Weights of a small transformer language model.
Training: a variant of Adam for these matrices, 262M tokens, 7990 steps.
MLP neurons of a small language model. Each row is named by its layer, matrix (up: input weights) and neuron, and shows model dimensions 0-191. Each number is 128 + 32 x the weight over its row's rms, rounded and kept within 0 to 255. Numbers have three digits each.
After each neuron's rows, "fires on" lists the tokens most often at its 100 highest values on Wikipedia text that the model never trained on.

L4.up624:139110127107105154106138090130068123157084102183145156062094161113114160098156117092130173136144125166105163088137165137135070123128114133118117131130147171154186120109102173121101123156076193125135159152151087106159082122151112104153065145149172155143153166129139174181116090096124155060134162109073133176167201136107114168086132140032154138116109045180095148127118154085086209125098091156118185162125138150168100131119154084130126113080094113190108149133079182106107171161109155109129116115090116104108111171111160145120118113115136182063129124081150132116136134162127097059
fires on: "s", "n", "-", "ed", "ven"

L4.up422:093119144151146142097115180086081163172096108141134126168128113153174179163114092162103113082129101210126173156092164117133145083091150180062145105163150129180162153122131083192094156099096131110137135165119113100126100179175127111141115105141080105121152148109145109119117132084139137157083104130079162105166141117085110120141108072155156160104100130184123117083147138144188161089094075153148109089098057139129128098133200111131145066082149098162073146074136152067132151186160066158120146166112157174162151208142087147160123138207132091145121162134084120105125103144136107140
fires on: "ic", "ne", "ian", "(", "ing", ":"

L3.up724:118102101143124115066126194118081169144142121142172070066141147134110089183117116114152126122139107137171140125111124163098155183101130167143157059156113149137113189148120176183092103156139169178107125122145148136124059185104147131148119123142127141085162152127125072150092113095133144136124096126122096115166103085133134144107125122130176136064136087192126136051122117120135115168074096110112164086142095118112087164123141124059155198090117085167105123107091158075159125127143110161083109097124088160163138085163175089132104149204181111163130118141045078157132112083066147065
fires on: " and", "C", "cc", "mp", "s"

L4.up467:146209129215142109123075127071130120148094126159174139120101143143094105089093233152146150097102164168095133107155121127174094163093103152085145176155172111139110146090072177092095085105160138132157111152135153080102138095090106138126115152176109077164159097123127138087130110140112071130120167134160102145155141160069157176067110163160130134111128169160071052106138129141192094119159066133105158120077122130131108142126139109118159157064132137162122120126110164172137166104132109097093115111088136110159091118133087140174099148134146115143135109137120135134068142005127154100
fires on: "ar", "re", "de", "ne", "ic", "er"

L4.up80:120125197162148145114083178081106152141114142091178147139189166139154158137128103171169162113055135167111104116128163071170163129147105165105109076156166145141170158096187121155094110156154102202131108119080109122168090151152160098115128088112065159175177148114152151206108064068130145052135075142135110126142137140096115153115141127168118102106087122126166071136123082109076140110114134097155127134130107116166146141164182109045116090119126085096106140102104158155142133201103156140118162124135145149129102133135141192107109107099168125068143155092068134144168130172101119068
fires on: ".", "A", "O", "E", "U"

L3.up28:113116132149157126060121099101109150070072141156146119171145129130157116113117174147098152097103095175083181127145116102173092105128125136123093145090087159110122161078105105133080094115134179137128151151100110132126146144131110132137167096145130095203146099163127181168069105120072092064121162134081117160051162141133108128126123165173103128099128111168104115178096108134190141167121141148157164139172190167106108168165232091140109150094145087153166137144118106131111143133110089112147110093163145117099132162087126098099057144143145205228143148153085075115112108132160192107
fires on: "ved", "ar", "ed", "ver", "el"

L4.up218:125105094156112030106107165113171153107123193105197112119137157079107098167127086124145143142081159118106093132113155111124165080137114099096142148186160163112153175129138133092085146123139162145115143158080152074116110138166146101080108053097133140173154137136106146107137108156092171022122027123089148090092165203108133109197123132101171143095056162170179140122071092112193197103117082116088098146089140133135164085107178122126131100097124134152107120135104130115134152148102185164140146110108123153109116140129094148159148124121122169125146141091110159128139173128139168153
fires on: "ce", "w", "f", "ing", "P", "o"

L4.up250:112143134153082138132094149097111110133089109146152127146200177138111134123101124151113142127120112125065077068099125067119100140108193157158098154132126104091132107113094132086119181172130117101123074111130152102188133132103146048113137101124126153173111159179133143146102090123089178144150185141135109132005192156107122137099129146086121080154077130128149154091148136055127131121117107085173116164147180097137136113121137114082056117181158143099080168113142135128181197169116147181086212108153098168130100108182126137168105157121107040130156133118118132123138124166122134147
fires on: "A", "fe", "ist", "ed"

L4.up508:134184110217152068084083150156168103178137136148184043115100101119094169096092141132120114129083189142175119113124138093085151185122147180106105151133148103197131155079113155136108102118127181120125129116140148207121144136150110100100101118125055148114136113067067170162121089133149120142109143105163096139153127149108102135151119160100118149106052158135120149064091114098096119100209124130121135116108081158115132123051173111150114182085160121110173109100103136191120193078143127094100093101119113161152117135118090166110159108135082104140133118140141081077120159132124195126
fires on: "z", "ic", "k", "er", "gu", "co"

L3.up568:153093126142092090079141118093075136168164091134147075127143172163128100125095153145118167073135183126189099147105142173126147065109154167092160120121154178163120121118155165160119089143151119100174109155155082088117033119200165094115113109102127095151153134136132153144116094096127076157148082095141112038166113190162121121102162127160124160097142133176117074097113148129100111171109100147173151132054079125183119194152084116078135127158145137131068125144136120133105120159139112166134098151128103172148089174141110126142137137148157130143160111140161119161195075146178109034
fires on: "al", "et", "av", "e", "O", "."

L4.up655:098174106149199104146097148155147121135143091146150111109162234122120153151069110087146161120025144142062175135157139094098121058106109072120126101132167165117155159112128168159147110117152142142173055126135111130142109113167116085078120101121088103168207099121132169152143102132069156127123116122094153068152182092139100139065114180126148151132063082112159137088164142107105154099128157114116141130093074118115106091112174068104128115082118100160102114138134159177152182122106126134123134132187142140144139135158105182153121107134107125169159104063067140135155183151153147156
fires on: "o", "-", "–", "ing", "ta"

L3.up377:100122132162168121163160104134142090115076129233155107152137145119139161045100125132142103147145127103122201166125146130124163117075095176159139138169157089125190082140107150156139166106137107120134154140035131077095107144160135129148120138187150082150147073102188085123072098154123107114148108112125146089121152148053099107123157203136086084120085204161142117090138106157128152130140142169131175149079127068121126106113183115134132173085120129136140152086109132155152171159108115135097073131160082129135118090186105101130139125143119132217122096136081153123124120052084146116
fires on: "e", "us", "ar", "de"

L3.up262:136113148157121133087170183081100163180082100137136106136116147110113158114110091146136123191139139163133134126048159092133172150136107197095117139146198123166162149164127106147100148135107061158163155114093111084083141184093079081078095140075105105141162138120144099138066120138091112132108101097099159093174141170125156118058171129154137154114106105201133111088063157073104150150171058190087195129129097107171113084122124117038124138133142101127114176157133160084140144175126122166141107149092129198136143114139094088145142108078145108120145119153148101169160130126142108085
fires on: "s", "d", " Al", ".", " in"

L4.up426:073168156168106151169115158159119134179111136118152153111105132095093142042162130181025170102135153097075092062115102144130139079130159130107123152085128150200141095100107059138040114177162133134137148114190106067101139175163126037096142164072095084168160124159135130183091105116101133096146083100173122091123181130135124127105148144127147099123097157154091057107136134136109089140152085134140145117054112113176164094144136190117122141125134112185096147102161138141111136136082127128101125144138134136145100058123143163144139116143138139133153111121132155173120109116120172077
fires on: "al", " Al", "."

L4.up532:170149158126164103097104096151117142151156207118106087141117114089111119114106090127117131116087159182121108138098116109107173137175153094141151181129127167128205104122091095145130065128141065113138169187111136153060116179100125106086176116163135141095160199099162099095127112102097151115039106158100133099096128157121092112128157099179138143121169102109072097127093120095075164173184114178104108093082101080141152179155081089185104116094132102167121126161177179119125112131143123137108135165107155118173113240128096134135159114154139173142152100114169115141087139107101157178
fires on: "o", "ro", "w", "ri", "go", "a"

L4.up245:143090128135150111108058152085100174189084212179161118151152146111148148126106173148164179107083127126126109116210109080175166168115098078115170143106128134115106185121144142078074089143168170096114107118144138082110091132148177141161126052138102108133179088152125142177105100123155083121014102179119145113108143123101142092138182170131073112080090147128133182171098143129153127171172164125091148123114126167126136150156153111084080140114136139118081138161140095149107139167099122142111136145162129129125085123112131118116029090172127132121123083120080134081110104097129160159
fires on: "or", "ar", " over", "el"

L4.up620:070101123133149137106065129061109116102163108158113131102166143133152087097170090107126135067129154159132156122110114148088119172084156123163158085155098155076080155146117146144172169137131116124105126168098125158068125132097161140136152079127094125138132198175112132129099132091137117099102124156148142101133157085121128046132156118168132168160053122135126201158045081126136120179110106127142110152157136164161186120140066154078111141166177159154131178063083141093157189119129093101097096117165102124163143200210128148138120095121201152120104102170159168094170118108145139106
fires on: "ro", "ant", "d", "point", "le", "equ"

L4.up418:097169128091202107107136154072142086119066168128164111117139153115143106125088125143101147061139120132187151153156156095100166139100167157138111111142121153114133115138118193067150157143109118178136126151121082115160135140137132116120133140166094107111100154154140113093161082077117102135150147111082140146170122172032076162108126120077183107078071087203180066104133123113194110106117042096131120123123063105119130066158164129103145125144141149144089201087108204150139143134100134141114112125147129211112150160109104172157088073130185170134134120125139118134152138137138095173
fires on: "ian", "n", "ic", ".", "'", "an"

L3.up107:147099125140184162067143181096134129121047150159189162161079092129105129149120109111175127148044100133129126135112146165089130115103095188177141173153155142146111105122112160146076053104126226126097098167088153160097120172139145116127159115154170115150143091092145154214100108107102103134093109163097107135116170108089098142099164131107134111092160115144115124115114085179130158135136064110095128147166137079099116110124153116101046142083155070190109137160067147151107136072136097115153149146109115205100155127153160147155140119115143122151125188110059092127120080112116102112
fires on: "s", ":", " and", "range", " (", "==="

L3.up176:024146043209104141098146114153133151149107161089143072124147128138130176136099176197087201108104144140127189094155171099136131159102110155095172119162122170156173120087125159219126098133138109102107111117107093151062149133171123154137075108152137087120188133116157125193091116150135077096131099156163130112137165163156177115136121154162104164102096075119132128163099109120102071123113103165097176133092131119172142115098136137105072085146085135178070125041121139144126138092109099131128153131134141138138107148184121111126102145121177150160174127140088143078123071123128127136
fires on: " /", "tor", " |", " (", "|", " st"

L3.up240:146116174129173107141107135084090146123106100146083110129100122135094058122158096160084132108147175147134074103112139135115102128084141202140117160104111121135151133139158204166124084084107143131103112159155126089065136102120145087104101136130071078187103153123125209151101124132113144129106112097168145143165123122095128123150150235126191165126171126135091086060130078166111129182164071091133165217132112108151194111125146132085058102113144147109137108166155118078124136131121155136118089158140107137149116228129139163129134118106156074146133090116147168118200108172149139105
fires on: "c", " as", "p", "ur", "ru", "r"

L4.up76:162163105140189145106111116150133130141122107159177092129198112150083199085118108153122138133135106141057174111073147124073197132106124124122112127094134184110194153116156201099151129103157164160125134114084073132136117173103177142137084076104065133138175153168080145125141153098118120084099128106126129060126131156179145196134118167088138088063103057144105141103119123082140197125113067185066201159138148106137119101152181128125088118118091134110092151125073144076122142144072173137103095106158134151130149101135152145140117130094139129151180077157093106127116138120091138134
fires on: "s", "al", "th", "ed"

L3.up613:093101185113148109087174117103070149141122068143162112154064153104140074099127142110133150114135079183075153162108142161160162143136158160184103175129104121140100137087125114125130106187132106093067107110144163159069141082133158143124145135167073135171148106163158128150098110133114099096152115113118085117038184192097092113135140073173152120076134140086083125192053174137133112166069044161108121180163136158096126147125131120111122208134138170162173144075110162112123149123155133123148153102128130119147088200142089134172091105145124185149137115108132102142148085142113148148
fires on: " ", "ley", "van", "vol", "par"

L3.up90:117156074147106156122148109126120174165140120155173133080124067126121119108169113170123177093102130132128154150084132171151191086128112158093130078141146140136118174079181167140118109141112135195110152162057091157117181145054148088115151110107106123098135120055122152180115000115163184105165141135098125134145095098156113167116126136162114098080176127159147163111076079117114111122098110124131142091139097101159188152180133074091139152144121086120123150128050136154164138110055158124103144095135144185109069106123128167148132086156164088176157121092094157137138128124135107164
fires on: "A", "L", "R", "U", "in", " University"

L3.up342:104214127139160133135131093135134119146100136114183102136209147155076123136096101122077113155079094160153108114138126143119127142119172199113155159148182180109169130139153127104142138145135155080099155157121136103049126170121138174065130108111105089086173144064137139124105102124146130095092079146132165082129182105128098096170129122151101151027153094073144153101153147051082178143158115116149121143150071132106087087105119101162125127123165188154054138137111189116106138120105152082155107147144060157097086150144171144172157173135140170138108111090150117135119059087135133143
fires on: "no", "go", "e", "ro", "ki", "ley"

L4.up560:140101061150164099135152083161146133123122101146176134084138139130074083130167203138132161084152145140101094064139098110137115122108151119069118144108122142151176116078090161152123055152136092117115111120129112106080116090139115101070126176127080090106157141118127110148132122140080138105089083148137149138125123181145106152044174207158155211128126132090107166084112086126121186161127086121110119175087120100147144149048151119114128122131095147172137090122169108135146147143159118153064102154098220157149095164114153181132167114103111152169173154182100175143144086102072147142
fires on: "ur", "r", "|", "ci", " |", "l"

L4.up55:079135144155127104138064110127108142168129072130175117127122146102139141120081104129168172090133147155145122109185101140190105129125155134133180151133120062144157092095149065154084127190129139110177099121108078093141090180085156132088173053138073088102114166108152152207140132175161118114113120167148115132104125077137121100129147184144104206160093086175084155133131065137114086131080129146109142149088110145182144117110130137135113133151120111134105156038151070124160174156147116089153113130141125129173096180193087164131094062109153127106131144117178147121164079060148137125
fires on: " mi", "mi", "ro", "le", "man"

L3.up27:124109145160157119074078169087043128185119141094139150187140134126132138114165149122118159132070174180074166090115173150179155133125114162136110160150182135116106114128077142130088105137167118163048134138117073055141137135069176101119087104127103148161145149113158129137106115128104134116081072099179126105168115145095154145116184185149122158072141138130138089086117142124104144165217152116107164164124123112172164061101115098098117183110159120157081137150131129083160142177089126142137093152158146137139090122204103151135105129120125138066177097074080137116153074107160140076
fires on: ".", " that", " which"